{
  "d_mlp": 768,
  "activation": "swiglu",
  "norm_place": "pre",
  "norm_eps": 1e-06,
  "qk_norm": false,
  "attn_scale": 0.0884,
  "tie_embeddings": false,
  "init_std_qkv": 0.022,
  "grad_clip": 0.5,
  "schedule": "wsd",
  "final_lr_fraction": 0.1,
  "batch_tokens": [16384, 32768, 49152],
  "seq_len": 512,
  "train_tokens": 214000000
}
MLP neurons of a small language model. Each row is named by its layer, matrix (gate and up: input weights; down: output weights) and neuron, and shows model dimensions 32-159. Each number is 128 + 24 x the weight over its row's rms, rounded and kept within 0 to 255. Numbers have three digits each. A neuron's up and down rows have the sign that makes its largest values positive.
After each neuron's rows, "fires after" lists the tokens most often just before its 100 highest values on Wikipedia text that the model never trained on. A number after a token or word is its count.

L6.gate308:151139130150115151106130173121144113096149143111120120164115143166126120087108178155137164129117104150193151122140174159103125084156105110144118141105117133173111147154140128124123086148108162162135127111098109091151129082177145164144126145112112154127132164162156115155103106153144136117116127126135125160114150130142131159086138126128122093089118103110135116163113153120098111105167
L6.up308:155172123154172129138095106128165117103070109109093145129108150160113107091090158097130119132095125101124133138108149140121156118119103081156150149128113117137129115145181111159155166133152157105125140102113125112088122089155158092099139118112091147092132100155120128146149134133127114105139109127104103144097154111112136120106135105158091151136162105092089138123102127100114158132150
L6.down308:134123122172127142129124100147135126136125089120133134170134154168088119142120164132091160107157124131137092114089144147110132121194131113127134108094099107131168102150121133122130089143094148111140112139117123140131126113114108139122151160147116163145100106122116149079145096106079136087162101131107096138099130102133122133115143140133085136050181092112166116138107104124108151134094
fires after: "'" 17, " at" 15, " to" 11, " on" 11, " under" 5, " in" 5

L3.gate129:158133073148086129134136095117107131100131136126108070093105110131112153118125119106149074106135134131151145119131124132079137143130133114102122149177152125172159109154102129145156121118122149109144132105114171128093109143153175166162098094146101093140162146111112121101152117144144095139181121120087133103143095134144144128163124172083099136150120111137116088125148149155149098144124
L3.up129:104166150112157163114136111141135118123131154116125157122133099082098166138072153073109094113126116100110104082153138131177149124142114152118104133099130142139149097083147094129116115112130122116149128124113106111145149159094164107093051110102124126123145136091128133174142162093158092165127138127098110083099147130153115119169115084118164148100129120140102166100156121132116083149165
L3.down129:140105122109165127139080132123089163109124153110114135172155079143126098101129139114123114163169144109138137096132120146125138120102099103162159105145130136107111156125151132141130134153152065143080168116156124141125118120144143127090119120095123154112113102180162160150185127107150129104132150133097147081132133139148126086166076098150129115110134148148163105134124154115123146104135
fires after: " can" 17, "\n" 17, "|" 10, "-" 9, " the" 7

L3.gate477:127076125142146105152117111159074099131126109140085119141137121154100102111152126096146124133120128114122163151101122163150144115107162084107117088121164135123120106138131090110086130116161164123146108119169168158118142177134112106172103156141162124143131109095145129122124118154161086098149169136101098140109110161091107126118143168138177099159137133123120113102106116096078121137137
L3.up477:167136154104145119166124129106118118147104101120185120125136100105112093117087172135076112165112153121095127145127110128123154173100103099125132110134114131152105159140114133075174166141120084147155084151147085148162170111070156137083132114149123153112136120113110121132132127125147097125151147126147128140133116111151119121145144113119122151129119142130141166161102107133104159121148
L3.down477:127155123136164078094101132118106125116118116171065133153094126099131117119128150112165143097122139117092136166118126091147117110110162104079089141077151156124185075141079105119094149127132144168113107120151147140110105127111113141133119124138165141135131140111139133112092106084138135138090159150061114125145136144129118125135161203210137146147125133115120138096149124100113081165154
fires after: "." 26, "\n" 24, " V" 8, " " 4

L3.gate379:102094107135144123088152080107145101161099127144170140108127129093132097197128144129126108130129122153146089118121119127173134099143118122141154165180096132157145107113106097152135122120161128138113088148107146127152158171105104115127122121079102167171129132121112137150134124122101083099142144159157142138147129140130126136124097142140107146155091119133112133170163144152102140121155
L3.up379:116136143096153138091068114098128115163150086161107068107076145100136077134103110114119126142135183134130110136160105169142131131141135121101128078175138126106131122135100125170141135138128131134141137139143122110139097163095178141114146135125105143122120126109111156122136099112157092142141139164097086132129117126105107104153147155135079138114123143168157135096146128137156131161088
L3.down379:145148139114141193063127114095092116123126166144090130188115144129089116138138103128157119093140153131107127136167163155092143125103127118114122085138115107164166132092092130143163161105106089130121114148113119081134055094134130138134104116142116125148138140121152103116150092139121097161148118127094118106141137145125144120132147099162126123133141102107129161116160091111115165095117
fires after: "9" 56, "1" 13, "0" 11, "7" 6, "8" 6, "2" 4

L5.gate15:111093149121085150125132151107132109166130127092118145103159127108114071109137123117107162093135113106103121139134147147096140115114137127122128124154078170092126114108108120080109157173118121151119131095141152118129114114151090091109107144103156140148137181115127124128097134126158109127138144133113094139123088138133151158154177181089129121115158129127117138142139147086103090095159
L5.up15:154108130152129136149118109063128091151125152101124109125087109160121108133141126115145157156125143096159108153135148074137085112117176107153083108130165144122130139091136091098107116127100132144133158084140139107120159107169128135112165120137096159108146135101181168129116142119167090106057117131127140127139128137160147132120125122081128153144132122114107143136129133132138103089169
L5.down15:108146137090112106165136168118135189153131140139177156128112107147154122119084142124106139118157085095135143106138071104139131146167126125151113139126130154130134114129150129118107140140130113178143108082108115125097138141170099096116135131156122134146112129117133126121169145128135118168119135149115140123062146115151110122108158142167107099172142123125161127105126129124103153131130
fires after: "==" 45, "===" 10, "\n" 4

L4.gate26:130139096146139134118131107164101173123147134119102113104109177134173129148140124104118141101128124139113119126102111127125135108106096101100150086145142155144141120104144137155181116124086131131132107157135157097139157112121099093105129102093070128144164134134138133120128125142148125127131159135116133113107115145130092120111128092148108148139108145135116163160133143149140103142119
L4.up26:125146132121113151140137133112071127138144150131139153135106124159131114106149123163096094169141122111067150116118135165097116072128134134115133111104099119103107113188154146150114086116117102117155148125120145123127126145113082115109144115103176138105131101142155118168145142147123101124082131097124136108125151080090131136181130144157135128132163111090143111124148103132126159094165
L4.down26:132124116134140167122118113124060112107150118160124155102174094157128136129144108146118132159144154108086136146139135124170145103089126110134124123134150121128167116173102106123130092154110127174100131148130142147168107153161123146140129070088136136157160117172118170138141126204084087146110142121155088154131114137132135117118131129151137129126151138176124124118159165098081127093151
fires after: " " 61, " re" 7, " \"" 7, "'" 7, "-" 4

L5.gate671:114117096110152117133123132093114134106106132127146119147154130106135112110082159109060136136146134152128105143144150134139115095128162138119093079136145138167092127119043101068130095071136089150143119156117155084110129154150138153132163127113118093182128128159132157100122108124148123117153139189122093140171115144194147178105108144099136150107116159107138087113121133138137101138121
L5.up671:165150151157188120109128176103137113126082129156147142120097071157145088113069181137104109144111105135095125135133073142108113122146107133111117105128121143112112119152130092135120108104146120147116150148124145124122119109107130131144131132144171163136112132106139110127111131120127154099117123153153095140138138125118165154103063108136144111100147157097191101155102134110110126126114
L5.down671:140116143133142129065103144174156109146109128146134141102137131190121167116125130142119131160108122149129095121114115068130169142136136128166129113137117114132102104129141152107172088151174141157120108128115117133132113093144137084101111148124117094099143112093131146142131123129135102167149155085121121189158153128120100167121143144119131148145175137098132089148081156098127120133103
fires after: "s" 21, "\n" 20, " S" 8, "S" 4, " also" 4

L3.gate176:120156147120110144087136148148145104115152097134127156136152127164156106117118121134089113124122103139130098142145149143130158138137155076114151134154122117134129169100113114132142109136096149134102095131142165144144112076117151118154101102118130116101140128103141201139114117136147133150118166144150145099090148120148099162128116127152097116128143147101114096134127123143122116108136
L3.up176:121128148158095137140089094100113116076164119145114102134135145144138127142128164110101124133132112137134166172137152074142153134117123089102192086144092123144135074110131106113090168086123064094099104148144156088119094142173086105078093094164146156160090156131107164139121129095143135139118158125118130162130146124107066128156111102121106146179136117136140099113107139142151099127131
L3.down176:125083131121132114147113123112195115126168085155173181112089156142151098108119110122122157169124147141143105128135133105132161143133143112160139180136088113144098138105147132119142111142116133139114108138181111128135118095144114132151143112097110137123134101090106161119119148133130129141118170127119141118123120105120135109141124118133125111155160174150138072132105151112155139124092
fires after: " B" 23, "B" 12, " P" 7, "C" 4, " C" 4

L6.gate491:073116140146143090094084084126140179151169158147153114139150129071172147127106127132138131121157183109122126098094104147134116119158150103110199120095125100158125124121168136186144133079095118099159130146121144142106116089123142100113111139137114092133122121130146151100118119141137091119142128161143133144126173124143138143145112124115150134162147155173094103170125143149126132156131
L6.up491:111120132091151143102103129101160138137152180113099103110122125118155159158149158110093151169109133110125114130103167159111090151131154095102157146124182128111102177106129149089086135130138132127086101116141144115118120095132147091093102121118096121144084141124159121159080162132159180176194109129125128133136130097121114137119112154148126137141146154095172115155090156162128156155144
L6.down491:105132095174150142068112115145152119135110126106139126076120118108135126124124121161121141168137106111126161110087116153173129106126138112127166099111141090112098140123127149140097130171123090184155154130092133170122105092122158164133155147146140133180100109132139155110166176083147150101121140166131148132102108147149141138115135111099069138144073122189140127120131117118155126166142
fires after: "\n" 73, ":" 4, " the" 4

L6.gate265:098064125128154112154130144135122125082109144158130155135129119104122123128106140136148127141121206105143162138120177120119064157087148149131154146150117166147106135114141118122154111158158140131117102135109139129103093152120160100140149129143139141067177130135150152111161127142126107155102118143125104094121185103155113158116130155153111099128170158118149107126134156114140150184134
L6.up265:166169106085130149117120125102110117135152127141140111158109134127101108127112154133075095118173137113135138128117147106103099112140110090128136127050125112112129164172155119140136134144184125115149117119145093107113114121145161109105110121117164134109115163117134119147116144157182134162140134133160179093161117135113085139104102119099128098189128111123139144133130149150099126135103
L6.down265:162129125143128120079148119142142099148145157070161136132128134146111122101114106095141122144108126123128125114157113146108063143150126067147133083150124141169140097141122139159211149123130125111144152158092131117144123136161108131131111101125099095121134091132119099133098093170164151110148118165138145117114099102112110121125133134152132125155155120133081120112142126117149127154095
fires after: " (" 37, " H" 7, "H" 6

L5.gate380:133126125151090103134115114154112126143139139138110112137152139119095127123096094128097119086126146111132154106096143129140127137146144122084141092116176126142149133137134116065154166107159132114164113110150154134094150163113105193162119170088153121135145096101148171134124141111131143107131141144136126139138119137153140128152099121162121132090111106125138130114155113126114101127125
L5.up380:150140153156157139120115109127125158094109120173148168106137153192120115110137121142093102102124042129131141124149103111130117106137137130096094099124097173126115155165140116101125149123142101101153118154134105137112136089143107108114133140079100107143103112159117121110131122152132148125117147151195137134127105149114139184128085119104142144142151120190143168131130116121146118119086
L5.down380:132096146113129106099138124086163137134137127138154104138127091125141109147090141164145118119122141104150120120163127152112149108171183142148189085111157132120163105150112105103098130128101109094155123147117115161128158127082138179104102128116117126099120132150162112125129142152123107111141118084182127095151136154138120117173100132128110154109102166107157132127151141115122109116119
fires after: "-" 22, " more" 11, " a" 11, " (" 11

L4.gate20:124125138114109133136107123145118130130095071138097116130180132102161114105102140100115158124129133135142123149174140135097132118101139115124145142102123182127103152123078166152187085144168157129149131120102138128173088099154073122123164093132143140111099200121114123179132135130152114114136116138116120146118085131116152133128163084132115168107133114111088162148093139162092138122109
L4.up20:137120121106104167130089150138137135137118161164134138128116092121116063075096151150110139141107150103122100128140156190171071118109127165111120173142108154084141128085122137129150133138085125092185137115155103139107134121136078116139154127121138132125131126108114163148139162122158145070105127155125132138117112154151128140142124139133164123143116123086097161109084115142098169139125
L4.down20:151109146107116125162132112147137095108101094169147102100166109159155121140084114094095127096157132121109105133160152139127101163123123106123157140125108115144090137125135143152156126092108127136082128123110148186127143137146085131126134123111140111158105093166149120112125118162122103084168107114072162159087107126077130080068136134144100083119090132154125098120109118073078130117107
fires after: " " 40, " \"" 6, "===" 5, "-" 5, " |" 4, "s" 4

L3.gate162:139066113118072093112179149128113128113157118131127131133173156145126128186092131128163130163137114124128078131123153091125151140104089144115148118142144117178129085166110090127163141129149110122109136117149135109125107127088104156139151066105131159122093099165091142131127127146119134129150093098153151135150151127155113095115162159105155096116151089141149119136112132111155107140143
L3.up162:098121095085142116139094070169161087131144119101133117164137117124154134115149167116098114150122148101109123119114125136175122126139121130152108136147171138134142159146128125112162115141126117134129152100110146167125112112125173139120122120121146132141127110155115143141153153121118064111133133152129069159121061114128123136147135093116160172145107148143114122124145127115095098122135
L3.down162:162096133175114109157090121141103149185179129144104169119120101120155128137122114083114088124172081147125118125110133143196158130138101137165118074138163113106137133150122093110132161100166112104112147139126126138143119162111109113095121089096130146125107115170095138176132175116119096111146133134114119094132127132168131127111149140138134151127093134107129145107176084141098096094126
fires after: "\n" 34, " B" 13, " P" 8, " •" 5, "-" 5, "l" 4

L6.gate641:089123119106140122123098118123111097121143093170143149170131122147139161108123132092090116110127125123118130067089143125167187140144138168111114146092134148130166151098137159111158179179132119123158111131133127147164106125097141129156132108152122111127132130141147154095137155167085129055120110139133099102123130102157143170152122108160109111161097126128072117121166114125113162118127
L6.up641:139114155078100095142136143152119139127144107147096052120152135104115132111190128139087127111146137109091174071151131124122108112096156150124154143048197128089117137165114133119138123139112123117142105117124142102102125113118141133115136129116112130124167133134114140112143159107137136109138172159159117148134152134077142159124090150124134145124097135107163145169154122138136124161078
L6.down641:119172098113147130123144155087195144125136114129115119082111124139179140169128127121068156158153122076139129145125109112116167146149160123112139152091126116101159133118116110146131110121114118152122145113123140089128119097128132191140136136092108125135131116113147145066145111141141095160151157135144139094124117129149141184133114136100141089114113111167120175131142118109160153124109
fires after: " of" 29, "\n" 21, "'" 6, " had" 6, " are" 5, " among" 4

L4.gate625:162131126133102113158145167133129156143096087129142139114117133139152150106113133161127085126146137152174114105099165134093116168113145120102116139150158123156128119159099118157137125119095097140188104132115180153140118120188170140137118113138144131141152120107142085139091123140130137110136131127165099123156165115142095139154074141135142145118142094061142139115120131150154084113135
L4.up625:101129122129115125130118127172127137142130121103158157138128174110171132108118137167143130127153153129124109105100162125091093146108103139142138140115114135134135146123144164132174166129115090158166126092114119122145132129163129135129111146148090128125128101173111169109193149119127170135079141182126133113140133153131120148134074141145155128129123118056101099136124124119152101147130
L4.down625:106089155148120120089142113121099101129130131153114106099143132148089123178155137136093134078134151091102088126118151162179147086188128127150092137101129140125122125114109101133120112117146137120089119088102101108113137167075071126147155161122118105127104138141133155104113143098127116121128133167121145154084110152133137114151163114151120135131151180169125152110138158121120133167116
fires after: "'" 28, " to" 16, " he" 5, " was" 4, " has" 4

L3.gate435:149145149075133098144123141162062128165128159131124139143148082121120137101132128127166078112138120154159167147118108090094139108128156124146145127148182123142139124122166098171085144103090085124154086148122111113099128139126115133124118130130158101074142101121168117192079119134141112155132117159136107115140116128148129136141086114136097135159108070093159114146113105131116118166128
L3.up435:135123139077136074169125119131117136137118141163130199155164095134127131144140126129175088148124135144113177145136155118110118136115086155125084095161149106122152122131144136144103150104107143154143097135153143089140104129134108116171098129174138139122130136085132148147137138160126077131134114138153100154121143131125100140122154163160128111146104125085110148120152119134162120086145
L3.down435:134131155123140164098153132132137090138124117176138138139161113149138116056153135108138087152101136131117132131140155144111092176095162130156182092138148114125147104111143155158111127107149114108108092068107111088072108137137109106099151096134155108076144138105131123132108081168099122134111105127126109171099090125147151144129112153121123134100126146132078136098131128120109112125105
fires after: "9" 61, "'" 8, "8" 5, " died" 4

L3.gate80:149134139070125132103129119139101138116135174100150072106121144147135109150127148139136143114159121091161126123123142105144159151132102147115116151135160116195144137113134115164142140140190122157160158127114124079131124139142127152140199176116158112114138123108099125121130140106115094096130114162163121139130134122161141163067147108114150109143167134148113140132133134148188104156098
L3.up80:124129111131097117144100121082133102112136157146126078163123115135134115091065095098145113094154139105155127127174112123095161099134108132102134061146144128112140124100157150097164111194155119148116152123163110122167100127140127130140127119113144094172109133097136110110172133120153138102127124129127077140126116125086130118102166139077144143142130124167130123172162107100127153139106
L3.down80:144149128115140112145109106176081133114118121147170092142131148164117118185185124146135115136129151136177124114107116091168119128145139126132117079172133069130076116157126134142117112129149129074129115112139132123103122158120133161140086151131104127126111171155158124064132169110157152120147142092130135121125078160127144108132121127153165176120119135169115129111151098164143157110152
fires after: "\n" 60, "-" 6, " in" 5

L3.gate359:117142089129168096119111138117113113123104133170115101108128094138152125164115118130099131150134128135105102114150129117103133113133120144133116137170105126142154137115110126135120114103135144128136138151143135098118116165121175136148124058135144136125126154127130151120173123133140112097122114099128163125150155182152139139142081161154121137110131134157101132108118136162139206150125
L3.up359:087135111141161106075139117105139134133134129153132062146134143102111160162092130141112149139121127122127069129080130155128132129112119159139114096159106130143139099116061113141138140074162135164119107146113154162146142120122173128152147120130128128155115104128126099144130126149124086120131127111155104123149112137129127121169092159148113152104118091123126080080164130164113172102116
L3.down359:129181151110188151094112132140146109111079157145126150129131128122147166163180138119108153140169148098125161135165123110180162131134108161125118139139133098150179142102128151097128114141136129117098138089140124113118066104115127129129093174135107096158112107140145136116137113111114144114112115084115096132145124140148166134072143081164099136124095136146120180092153109087101150141125
fires after: "9" 22, " the" 18, "0" 14, "1" 8, "8" 7, "2" 6

L4.gate629:122137140095125161103142153126125172143138125171085110068127114122106133139123112077124135121077181158195148111146145151087150147150122111132134104162174109144143129112123081105112149106087123126116129101116109120092115109147120134100141093134054138116136143129115167098165154096131133119108163147118117153131109142165111144154101129118130177157110147153082156158071120160126134133157
L4.up629:182130169112119156101134124131127080095133122091115135067128167143122129125145126111130115103132176099181138164111140109123116135153060106111185088118138106144140108140110131153107067099126153112129109120144110079114116119111144147138098101140146100104137096133112128099134164120128137141091092151102120112145145182135123143126124161167127160097103123108096163106121145119111119140136
L4.down629:122117117113142150139129097110112155131096103168108085099164072147164128117193091143115120128145102114112129134139140124171173174102169123122156116138118149111061115099108111158114150115139135111067096156152118152167140118149099143101109141144148119163140107128121133111103144093139144110153171100147100139129139110127146120147095089122110109148119136167107096130088144136109123128162
fires after: " " 47, "-" 12, " (" 5

L6.gate148:158119121132157092126093114117149144147152147096145155149142153130144114135159118175100142119157184147160146095116124130111169151113126103147092124116116116161130172129124157156123047101126109184121075104087160119093116139151150152121094120149153128135166158081120100119147166122149124091109137147169094142134086107096093141094143108117122124124151139075146108166094150122154138105157
L6.up148:139148108181105158175123112122111131134170116125089123147116166178159141124123125104099143119138145114132154084102137150180142114076114126102105156111125092138093128163099104138141140149079134154148098074096104143134132146154161127141075138157124164078138100125135179149114128144149086115120172163131093126157101174136114086130135121123137111102115061136145113103158136125103133126117
L6.down148:127147116143107137137113128143131102092156129154126152144105152122133167123129099180168151135112140141082168170141107090070135123153121120147131170121123111150151117154139162114122055119106156136152079122125103128127131101129103177158109128110137103151103142135145107119101112104106162117105154086147132113107147133107147133118121135111160127117117094141162118114089100086200177133139
fires after: "B" 14, " T" 11, " W" 10, "T" 7, " f" 7, " B" 5

L4.gate665:130121141159132131125095103099165139140137129096111131111128142095132124114110084093178150141123159112108113133118128086125157150138101137151149127084126110125155074128145074085076135102137115124156125092099073122145155158152162092107099167136159111113186131122107139119161109131147100124098162113198102131133144180101101117117139165116125124104119151103124108136101143133126122104129
L4.up665:119117171110121185120128096139192107128143116076142116116147128117167130150094111117159142086148137085135126106100164100109127178102082118113189116118123167127143117093086170123114159114117128139100128087137111111144127137120109114104146147080113139077117127132122149125147129138102116151139150089098145131142144148112105103176149078132161108144113131137102113092142184144090150094112
L4.down665:135145107134103108118115117115166078131146156106138161125072095076095117144173153144131119105152106116155149160155107127107145161110146120133123204149163138114156153167128129121125120146118163168123162095082147093185129141158098154136119116151115107124162103147132119152123106154171096121165124124142137133106087143120113114115132161131114134166162098100156139137140102134082102104142
fires after: " H" 19, " A" 8, " G" 6, " a" 6, "H" 6, " T" 5

L5.gate458:144078136126136128103161116083162174126119137149149120133158115116139184115117161155136125151140119127153098075120125132132124072157154107128138141123147135109058132099122124162165150083097127141137114140135151116177131125163159173089110138131123114115179125125127085136109150133098115142107135130120147147132127100135127170138124175127170150107127109126121123178138151123136164156151
L5.up458:123084102126155145100126142150151129084142134136087112141119127136135144154162161136142146111095109090116141158100111121163068125135123137146110131125134168131115117163129110136120152113119145120181115170140131144128158145126124090149174113101164117107115081147148121172107126130145109153127153174105094144109093129144134150150138115133099143101189141121132112173084120144149099098144
L5.down458:148107100135188122112097105162119134112120113121100071103099106105128153127137115146123201162124151162119159136134191147141128170132116125140138117124097144127097151142126143171114109186136122161138149146138118173141100072138156116141115111107131101090086167104137183135112139129155128126100176129124152098124144155128142121066153125121116132116137082133124143176104146121120110149103
fires after: "\n" 47, " Ra" 8

L4.gate93:163144109150124168166140104097137115149168100075113094116115151118147138115138141117101202105093157100133116130181135111118137154099140088054145156120104092084162166121092131100097141115110130154106116129152110150147111136106121142120155124083138088103154129161132137106123122142114118131085155171067092104158120149131116109119154135115153132137105119108108160138149172091123152147122
L4.up93:125145096129131135128175112153096123148105114117127101131147089121098122144100078128188169107102114167165114145145117160141079104128114118127154111140178150132131163166128126127132135105131122131083145131116081094141126200111140140118122140116174139101150137139099143127111099119091132138130141156078101141170150126144128149133161094133158123134166132151161135088138101130138153126144
L4.down93:136144088117128126104129125155126133140133127118112114101122117098126119112098146114141160139105140107144197128168124135135149128166079137127117136138112110129162092095138131133113106150138113152078149116182101157089166125130117092156114167133128104152122129115111144102157141108101127136121144167080111075123146144113103137096156141105148142079147088126136108128147116131104158079087
fires after: "," 44, "s" 13, ")," 6, " S" 4, "===" 4

L4.gate384:102078162127113142160160114110153132157188138136125172125155147088165138107138092096147151166162101140158153123126136126125149139167141082133092110115123169165145149154142130099153107092134154119142150122162167126150140102120126105125088189142112137100120125156122130139129142170124168114120107147128131111127132144127122181113089132117115102120136113125169146092124118122088163141138
L4.up384:128130148162160113127135151101133073138165119150177111135155122149134137151144128118172156107173136125130139120129141146120142115114124149094127155097097169160130113128133131123150146141131083161143117093104142149117135094106118097129100125180120104141109096100118098126103108137126078166108143114143115098102175160166143125079127142119099080101122117097094134125134141118082162177133
L4.down384:110152152113119178115133124105109109143160104129117157117115153114102111120105166102158125151095130147123110141160130131115136130116121150143102142115151089119165145184151107147137139105179099138138149124132165164123115150100112190137130145156111133136107147137101126113130120130142085136083156193120091116143130121155127138132098161105114132140166115038112076099140076068137141146119
fires after: " " 36, " c" 7, "." 6, " P" 6, " p" 4, " me" 4

L6.gate10:084113141176112119107134152126153120138161127132141115127129091129162138087135093129175161112157137156121195155128135095142111161128104155122143116126123098149111133137124160138121122137132176144153118105145101115088161121149120206141120112099100128129122120105119116113119142112125121157077121165123144106131115122145109166124158127145102129168113130145135084117134139113120105108175
L6.up10:094121160115139123111125164110137118123129114116144123174138129144131150129135153125156158120101097130154136194158125075148125113134186131116165108158120127118126119094153169144158114141138140116166131129116124152163116120103103121173086105129140133128137121137136100122064140116138096149114159118112133142160158113142108163135158168091104143110109160131106133156142135063120116078166
L6.down10:146112124133143156065107139131157131122155114111140152134120136159099145133126142111119161108128144122111149136161124140127161154119132139151173111130117162100072173126160174123133125133144121129125102122158144179124138129107108135159102131100124150129106124169170060123108141156167154146150081137136120115141166176120061130155142150144100159054151136107134097136110141170096152140167
fires after: "0" 21, "-" 12, " zone" 7, "5" 6, ":" 6, " (" 6

L5.gate537:147110129089130076122172156114106111109155156135163164150136128117142172131101129118123113168182076146106114055125134129132116133185121102097157117088132150110146108123134153113093166172099069123142133144123145123147160131091129138131131113151142165105128127137116137139152086116112085096104140132192147128146170127104127115111128151145087110114172132118121125125120145136124095139065
L5.up537:147142095108153153142163114127107103158197177103126147131114082104160158126118184100147132120161145147167113125122153081118103134128122156135121148127111106127104158137117118145153186167155142176115092117119127120168149147095158118147128111097135140105121122148133152131115159121176199151145129131134172094138109115100160129141092125123163114128154092155137140100114112116122121107156
L5.down537:148150128111116129137113159092089146122159156148155158163113128131154095108123148144151104131188141146097109091107144067126114155113139140142165112128134099180117127128108163087182106132145115175135119096141118083106154187111143145104167110134072137134138182117080115095165113141119107136102117122106122103161110116163144097131140111132151103162130121098168137108149156124113111152091
fires after: " " 40, "\n" 32, "s" 6, " career" 5

L6.gate83:152100125106121127158113150126123108101120152103086135120167142141138145114157123135116091126109152168161134142128127109071129144149094170143104125149167101118153116097154097078065145147111125133112129127081136094096146143139165143147159123138150140135126129083113121085100120149089135160133097118116129135146100121125136081074124146150150080156154124141067088152135140121122130125138
L6.up83:132151140103161141146127117106115131146113134126136138123111138132151140124123116154143138160096157111114157101146154174136138128169140144115114127149131111121122101200126072152158142127120100138086101090100120114112119100094147136112139138136126133116122114137121146091153171109092178113149128126078110124144133185104104120148120145110157110123120144112112131099142139138097139108122
L6.down83:150087126173170141060135110145125101067110133121126124134094098144101140101123101154160107146117179125126119161060126099084144142125126104113140139159140117117106133118115112150163136113158105106124144135142109153162106061128169127136105111124126118109070084153168153137121106137118172168132123096130133160090121107141159128167098119146145150093116125148104147148105098129124143141127
fires after: "S" 20, "s" 14, " Al" 13, " S" 8, " Sal" 6, " anti" 6

L6.gate355:120146121114138118135068098161100151067072146122125124125170115146111132154107158152107117093144108131149134150111159138126118120128122121131128105150096168141099113142099138138137080098166125142146147142118123113158114110116136097143113146088142115102159147097162117091110143118166136151125078137124114119116098117169105123124137152138155167091100144108144108150161154133133131122129
L6.up355:122123146129129135142136137130153136140115112120168150138117100137104138093109134134144102126107152105138161090143103147169140110145126087132108153070169115121143158146099172128139180121143102122157117108112154120108154184091137092123097149174125136139122127138133121177159118110150134157133115125128142103096078141166121094144130150170162146097111114091104125147136096120102105099111
L6.down355:115131151093097085152151132165123107143152106116114123131133150138140117145161129134087139116140090107109152130134145121125129183117172116096173075114102142115104131137105105108133135116114118100156123114125151117075099095135095135082139132174126099137164130091104129129129108158119135155148159140146156128109089107150101130146123157085143147177129172088114163075139107087091103138157
fires after: " |" 26, " GA" 8, " GD" 7, "ed" 6, " GF" 6

L6.gate344:137147147099083101130135137124115126137164144183139133115133147117142139137122101106097154120145126161070134131140100128137124085137161128156145153126145123104103101097118124087110122094150111127160134137101138098151100155134104102118101098106097150108147119142135102114143112094114112114127151146136142202092129131114142102125125175151138183110142123164131166148138163127121131122131
L6.up344:137139098112088123127111133084137157112168135158105123120121121135141099100118139105100135139122167144109126091129145148111113066131131160132145125165153104131134152119091133162109093165107119101149176113091104132075113173165138127132185111113145188079165137132149107133107125117083135141125118137104139132099088141111125121149126133138134149125161103141131177152093160142127141110120
L6.down344:116189154088109129099149148103135167091153132161141107114100126112140127123087114173102138082133132105136091143143133163101101126130153171117148122133124082153130149143110132145094107138142127089164173117127125135109136128116165144145126123128082133125156079082144125126092136104075119146136132156158127068137131131124122121128131158095142105117108146085087166132124116116080143160104
fires after: " " 34, "0" 10, "1" 9, "E" 6, "2" 6

L4.gate726:162112172160111115118144132131119151165151153128063121122175131088175131139125117138113119122145154178137151140127138128112126089158115126097077101116126107134134145171182136098130131108141130119170142099163132118131120110166099132121130146153131086126117098141184160120143133113143100140119090152181121127131108125107130135124143165086145110113128148107136092149131138102150068109117
L4.up726:079126132162137181137108119150152125147207140137120155115118158152130122132113137121143122129108125144146168170139098164109126141159110085126110156146126172130094096111126120147147147144109118148108101092119130096110122143109136145130087154078170112142116104102135132156126109138137123113132099117124113198126124158095086122105114149116077131111146117111112121120142127114078125164148
L4.down726:115107110115146123144144114115160119105109140053173160164150189142080172133115119152122151205129112130169118169157132097129106145125123110170118110124121136109147129155106157128104151132098119120118114127129140135143074133148155123144126133118124112108115162108115095124099177154065119151112131137164101093144092145116138095078140133172148138149150098091144137074117138147157119086118
fires after: " " 39, " in" 7, "." 6, "cast" 5

L5.gate731:105097121112138133135134124117123129154115130144140118167156139157156124126123133146091108087109147125150109127120172155148096115111158155103105121154134146131082126118131140117117175138163105146096118120069122122142138131146180103094123154119120128193099127148154171176124166155135089151172142135087130144145169133152148114154111152150072081128101162163138094114085128183115135136143
L5.up731:117098109126104152134118166096097147132096129111116060139111169203113119100175122133131125109155129117119205164132126137158056154112135118174122163156142170135112109132145136153165120131137094131119111092094119137164123094161138107118130113149127102115128120147117137124143130166125098132134141155151157148105130158086106130133082149146138159098113093152101066115094163150154134116157
L5.down731:141159124096123126119131106135115179109129075111151089127170142103110129135113177088119147132152129103154139103132188131128129110126120151135140157084132137123138147163118077155188112126165126201116139092083123125135130095134116095112163128146123113118063162134136164141114164145129130147075142142148138100105143138094101155120097098118115105147098078136118132168115153157107147123097
fires after: "\n" 20, " co" 7, "on" 7, " Co" 6, "b" 6, "cor" 5

L4.gate95:100131115128115151132122079091138153147114190078089121154130110107146110122134118106116124100114135114148143146115106099109127102136150091085087167140122115121096095124128081081139123166129148123160116107086141147146126095138121100109145112104159090098166099136110138143122127162161131141135070135133143099080116111112159103165112145087107164146147118157117148102123106147162111146121
L4.up95:116105141156137124136121127144114095134112139084157092121106145110144106106175111154153149158142102124156080153175134107122082124102134122152106163098148133130132113136090089145094123152120129137146129140106126079126121111147161144092141134076143075115123147141130109123132146159132086109132128145129091119086100127163169099139139176121096153121143141122102169152114132144148110144118
L4.down95:147135122104110171164156176127127128139157170118164126096111085152156127091080141103118153137096137141132141125131141100122154072120119114131092144139108132120112132094166113142207159108123099108118128117153153150135160166142154077113132101136118139155142128120127128122132121135129112119159115135116111146122130134101184156109085145128117121138135096100149149172127146126128099118081
fires after: " " 82, "==" 11